Weights of a small transformer language model: RMSNorm before each block, a variant of Adam for these matrices.
MLP neurons of a small language model. Each row is named by its layer, matrix (gate and up: input weights; down: output weights) and neuron, and shows model dimensions 128-255. Each number is 128 + 32 x the weight over its row's rms, rounded and kept within 0 to 255. A neuron's up and down rows have the sign that makes its largest values positive.
Before each neuron's rows is what it responds to, as a language model described it from the Wikipedia text at the highest values.

Compound-joining punctuation
L3.gate1223 [116 113 110 163 118 134  66 162 234 169 132 146 123 145 108 139 158 119 105 129  99  48 122  96 133  83  89 143 134 125 153 112 146  87 127 138 112 146 197  73 190  84 124 133 157 132 145 145 135 178  60  45 111 123 169 121 189 135 127 195  81 101 120 154 126 167 196  98 105 132 104 157 164 153 171 125 183 103 130 114 144 158 141  93 130 140 164 106  70 171 155  84 104 202 147 130 132 148 176  92 181 182 152 106 124 179 121 133 129  96 104 154  65 209 154 172 125  89 109 149 142 140  94 131 171 134 161 111]
L3.up1223 [137  87 122 181 144  74 144  55 111 185  76  82 134 107 162 124 120 170 100 141 115 126  76 104 148 148  85 173 154 100 117 102  99 136 153 106  92 166 146 110 141 145  66 128  75 150 151 104 129 115 123 116 125 156  93 114 118 119 138 197 118  83 148 112 145 137  75 155 142  95 102 116 165 120  96 115 135 127 118  56 164 172 111 150  94 135 130 112 103 123 154 176 148 126 117 120 170 158 116 146 119 156 128 161 149 150 120 164 110  83  86  92 109 150 187 109  97  70 135 167 164 191 138 139 152 157  63 163]
L3.down1223 [144 134 152 216 190 130 134 115 141 143 156  93 152  96  80 188  68  76  87 146 131 174 140 155 119 154 156 142 188 104 145 134 102 121 151 125 131  78  95 128 136 133 141 140  73 123  55 169 144 118 190 155 123  73  88 136 118 156  78  82 168 114 133 113  95 116 100 153 144 107 168 124  83 114  97  85 148 172 113 130 168 157 126 193 118  56 121 137 107  74  79 168  59 150 121  98  80 125  78 179  94 176 188 132  64 117 161  93 128 114 145 107 117  83 128 135 119 109 148 166 151 175 115 151 113  97 151 108]

Articles and table row breaks
L4.gate164 [152 132 158 142 145 160  93 142 164 144 135  98 120  96 154 173 178  99  59 192  76 168 123 138 108 125 106 132 205 103 155  87 113  97 158  95 132 130 150 170 137 143  99  67 154 151 139  86 122  82 122 150 180 102 149 159 129  79 161 101  75 102 118 127 158  89 170 151 138 139  90 119 122 123 133 140 129 118 106 116 162 136 107 179 135 166 123  94 135 130 111 106 156 135 158 136 192 103 142 132  94 177  94 111 145 107 134 154 193 134 172 134 134 115 153 126  97  99  79 162 122 133 160 163 103 167  91  98]
L4.up164 [151 120 212 125 119 162 106 137 165 115  93 125 136  90  70 117 167 126 101 102 106  44 123 144 131  80 107 136 156 134 146 171 160 156 149 156 128  78 148 124 134 107 190 151 106 112 145 123 109 119  84 155 143 124 100 156  93  98 140 142 178 133  90 112 129  84  67 193 168 131 124 129 118 139 111 146 172 191 138  98 132 154 140 145 186 113 111  93 127 176 119  92 113 155 130  59  72  82  70 106 100 172 158 121 150 133 143 136 134  85 161 101 176  80 202 124 165 119 182 156  66 162 102 158 162 121  92 102]
L4.down164 [167 150 138 191 161  96 128 148  80 124  59 138 143 124  98 156 109 116 141  16 150  98 181 149 181 184 115 140 125 126 117  81 107 181  75 175 143 130 114 180 134 116 150 163 167 110 141 137 109 134 134  96 142 166 106 122  72 113 171  94  86  90 138 134  77 122  90 125 126 172  74 140  99 150 105 124 162 100 146 135 141 139 178 153 149 128 146 129  93 131  65 106  93 100 123 100 120 122  93 115 135 182 107  78  97 118 101 164  88  89 168 107  65 122 110 103 114 119 106 220 180 132 132 138 100  98 125 138]

Compound hyphens and opening quotes
L5.gate861 [158 150 125 164 117 145  88  87 128 108 125 138 134 175 158  88 124 170 131 111 139  97 120 113  55 136 119  39 114 145 124 167 131 201  79 101  69 152 129 159  47 163 174  94 112  83 150 148 104 183 141 144 127 145 146 119 177 202 152 158 122  95 127 188 202 133 104  85 135  99  79 152 138 138 101 164  93 200  97 189 152 157  94 120  89 138 154 120 142  98 176  96 111 108 139  91 141 185 123 124 123 175 105  95 169 131 213 139 125 104 103 124 120 164 148 132  99 186 120 126 135  85 179 166  69 100  90 140]
L5.up861 [158  53 157 127 104  98 110 169 137  59 114 103 119 120 171  62 185 189 125 124 100 127  74 151  74 105  95 129 184 166 143 142 131 171 160  90 123 142 172 104 135 125 115 153  74 123 104 161 159 164 131  96 131 139 156  74  65 225 101 141 132  75 150 153  76  85 132 157  60 117 154 182 104  85  46  93 115 170 131 135 162 136 113 139 182 102 101 144 156 103 133 127 140 156 113 135  87 129  97 110 144 183  96 112 114  75 122 128 125  81 135  79  93 123  94 160 102 152 120 124 161 154 145 128  85 136 151 154]
L5.down861 [147 112 107  77 153  94 145 127 155 154 242 107  88 175 116 159  89 110 154 166 129 190 141  99 115 139 146 155 159 118 109  58 113 172 186 134 111 171 155 135 129 117 112  98  96 106 109  89  93  97 106 117 148 127 100 154 150 130 108  91 108 180 110 113 108 143  78 158  82 149 104 124 144 114 130 168 173 124 120  96 179 110 150 167 158 116 112 134 132 178 156 142 129 130 146  99 200 145 147 140 136 223 142  86 169 167 154 168 150 148  83 105 137  93 104 174 151 145 125 124 127 118 158 122 117  94 126  91]

Compound-word hyphens
L4.gate1259 [120 118 111 143 173 150  73 104 255 119 114 123 167 150 124 179 173 142 142 101 128 136 159 122 150 140  80 109 192 104 147 123 178  75 117  46 109 147 178 116 105 160 110  62 197 165  83 127 124 135  81  92 190  82 205  98 150 191 101 134 170 121 142 171 143  96 169 178 101 149  91 114 180  82 141  87 174 143  86 119 190 149 144 144 120 118 165 160 155  94 206 111 190 144 114 140 200 125  92 142 136 150 195 149 153 176 151 112 197 110 142 119  50 119 107 156  90 141 117  86  90 104 129 128 130 130  47 164]
L4.up1259 [171 172 112 122 153 160  80 144 159  52 160  74 112 163 100 109 136 112 155  54 160 155 119  88 118  58 165 101 138 152 144 115 103 122 177  92 210  91 159 102 102 153 101 133 108 123 128 119 125 184 190 142 140  47 133  98 121 113 122 152 158 129 157 169 164  74 135 142 149 134 141 139 160 149 156  95 164 162 101 107 139 113  83 124 112 177 145  99 188 156 141 234 131 175 153 115  84 105  65 193 209 138  75 130 115 149 144 112 132 114  38  88  98 131 136 146 103 104  98 150  95 132 112  82  94  81 161  87]
L4.down1259 [146 179  92 173 109 114 136 173 114 129 103 118 121 182  95 128 143  93 113  79 133 134 159 115  92 123 116 148 128 182 142 181 123 176 133 157  75 101 119  47 130  81 168 172  88 126 113 147 111 116 133 189 139 101  69 104  94 131  89 127 135 112 113 125 107 116 168 146  83 129  98 162 120 154  62 123 128 150 111 108 151 104 175 148  97 144 103  66 130 119 175 146 111 146 103 104 129 161 113 119  92 189 165 129  88 172 178 122 116 151 148 106  89 122 167 142  42 115 112 126 134 167 144 103  74 110 194 126]

Partitive "of the"
L5.gate1134 [ 90 130 113 131 130 166 137  81 103 129 118  87 125 128 110 162 142 180 128 125 100 152 123 154 109 128 173 101 105 186  90 135 134  99 105  71 172 124 143  90 168 108 135 147  96 133 144 168  91 137 101 156  70 130 115 167  76 145 171 179 105 186 200 101 125 112 124  93 122 172  69 150 153  90 117 128 118 161 122  98 165  89 128 131 161  80 205 138  91 135  96 191 110 116 134  64 130 102 112  64  77 123 156 198 159  93  91 143  67  74 137 174 123 129 125 112 163 116 134 134 149 119 182  95 115  76 114 144]
L5.up1134 [ 82  91 182 141 147 155  81 133 161 111 116 117 116 128 183 103 153  77 106 133 152 113 114 140 134 150 166 155 122 164 137 127  70 151 121  92  94 187 129 114 134 102 139 118 158 124 147 167 135 161 122 108  92  85 139 124 155 141 144 116 106 121 151 114 152 116 115 159 128 158 142 114  43 107 132 125 120 183 167  79 142  94 194 113 125 147 153  83 120 132 123  88 119 178  87 112  76 105 156  97 145 147 130 109 112  90 126 118 118 128 204 132 103 172 152 185 180 150 128 122  97 133  87 171 150 144 125  87]
L5.down1134 [129  82 187  70 175  83  95 170 125 145 162  62 107  71 196 126 143 132 116 110 142 123  95 125  98  94 151 126  98 112 148 110 111 112 169 123  54 132 154 100 126 127 146  72 157 120 126 149 170 106  72 108 116 187 166  88 160 112 141  88 204 110 205 158 132 132 136 132 125 102 132 154 155 143 117 119 171 152 108 163 180 108 230 122 134 101 131 171 151 158 148 165 166 105 140 134 160 129 122 143 169 117 154 124 160 142 140 159 147 152 205 114 118 157 128 135 106  99 118  98  74 130 105 100 131 207 134 147]

Table header line breaks
L3.gate22 [100 129 110 134  90 133 150  43  85 160 195 113  54 149  93 120 113 114  78 126  93 189 120 112  88 169 146 138 114 180 156 112 108 133 181  91 144 130  98 145 159 142 156 112  86 110 140 135 104 159  96 125 111 133 110 126 134 131 112 165 125 110 122 108  51  88 102 166 149 156 143 160 183 146 112 176 141  80 127 105 120 101 115 130 170 156 141 138 144  54 146 132 140 149 140  75 102  97 198 124 109 177 204 107 129 198 157 139 166  85  76 129 145 116 139 140 185  90 121 142 137  78 132  77 139 130 114  74]
L3.up22 [ 88 106 172 173 138 109 146 139 107 143 143 134  96 132 101  84  65  84 103 116  73 129 187 151 109 120  92 132 107 155  47 128 106 139 187 120 166 168  87 114 130 107 165 100 147 155 151 108 122 106  84 137 126 116  94 164 116 126 116 162 152 107 118 147 113 128 136 190  43 169 169 105 180 110 101 112 108 111  96 144 147 164 118  98 129 112 124 156  91 157 147 107 171  48 130 149 109 119 107 150 109 112 110 158 141  69 117 160  65 119 129 177  59 120 114 114 136 131 154 162 133 117 170  93 113 139  86 102]
L3.down22 [139  88 192 141 180 142 117 188 169  89 170  94 108  79 167 150 154 133 126 123  88 134 186 189 131  86 161 155 157 132 113 156 162  71 114  87 187 202 126 102 122 135 124 110 150 112 112 112 134 111 145 135 164 170 105 173 131 105 177 109 114  95 126 164 196 120 125 158 141  95 144 153 118 162 145  69  99 131 158 109 137 136 166 131 132 124 115  49 128 171 116 192  76 107 206 103 176 140 106 112 114  55  97 139 117 148  80 147 177 161 117 136 131 162 236 153  82  88 160 131  95 130 113 160 140  82 171 147]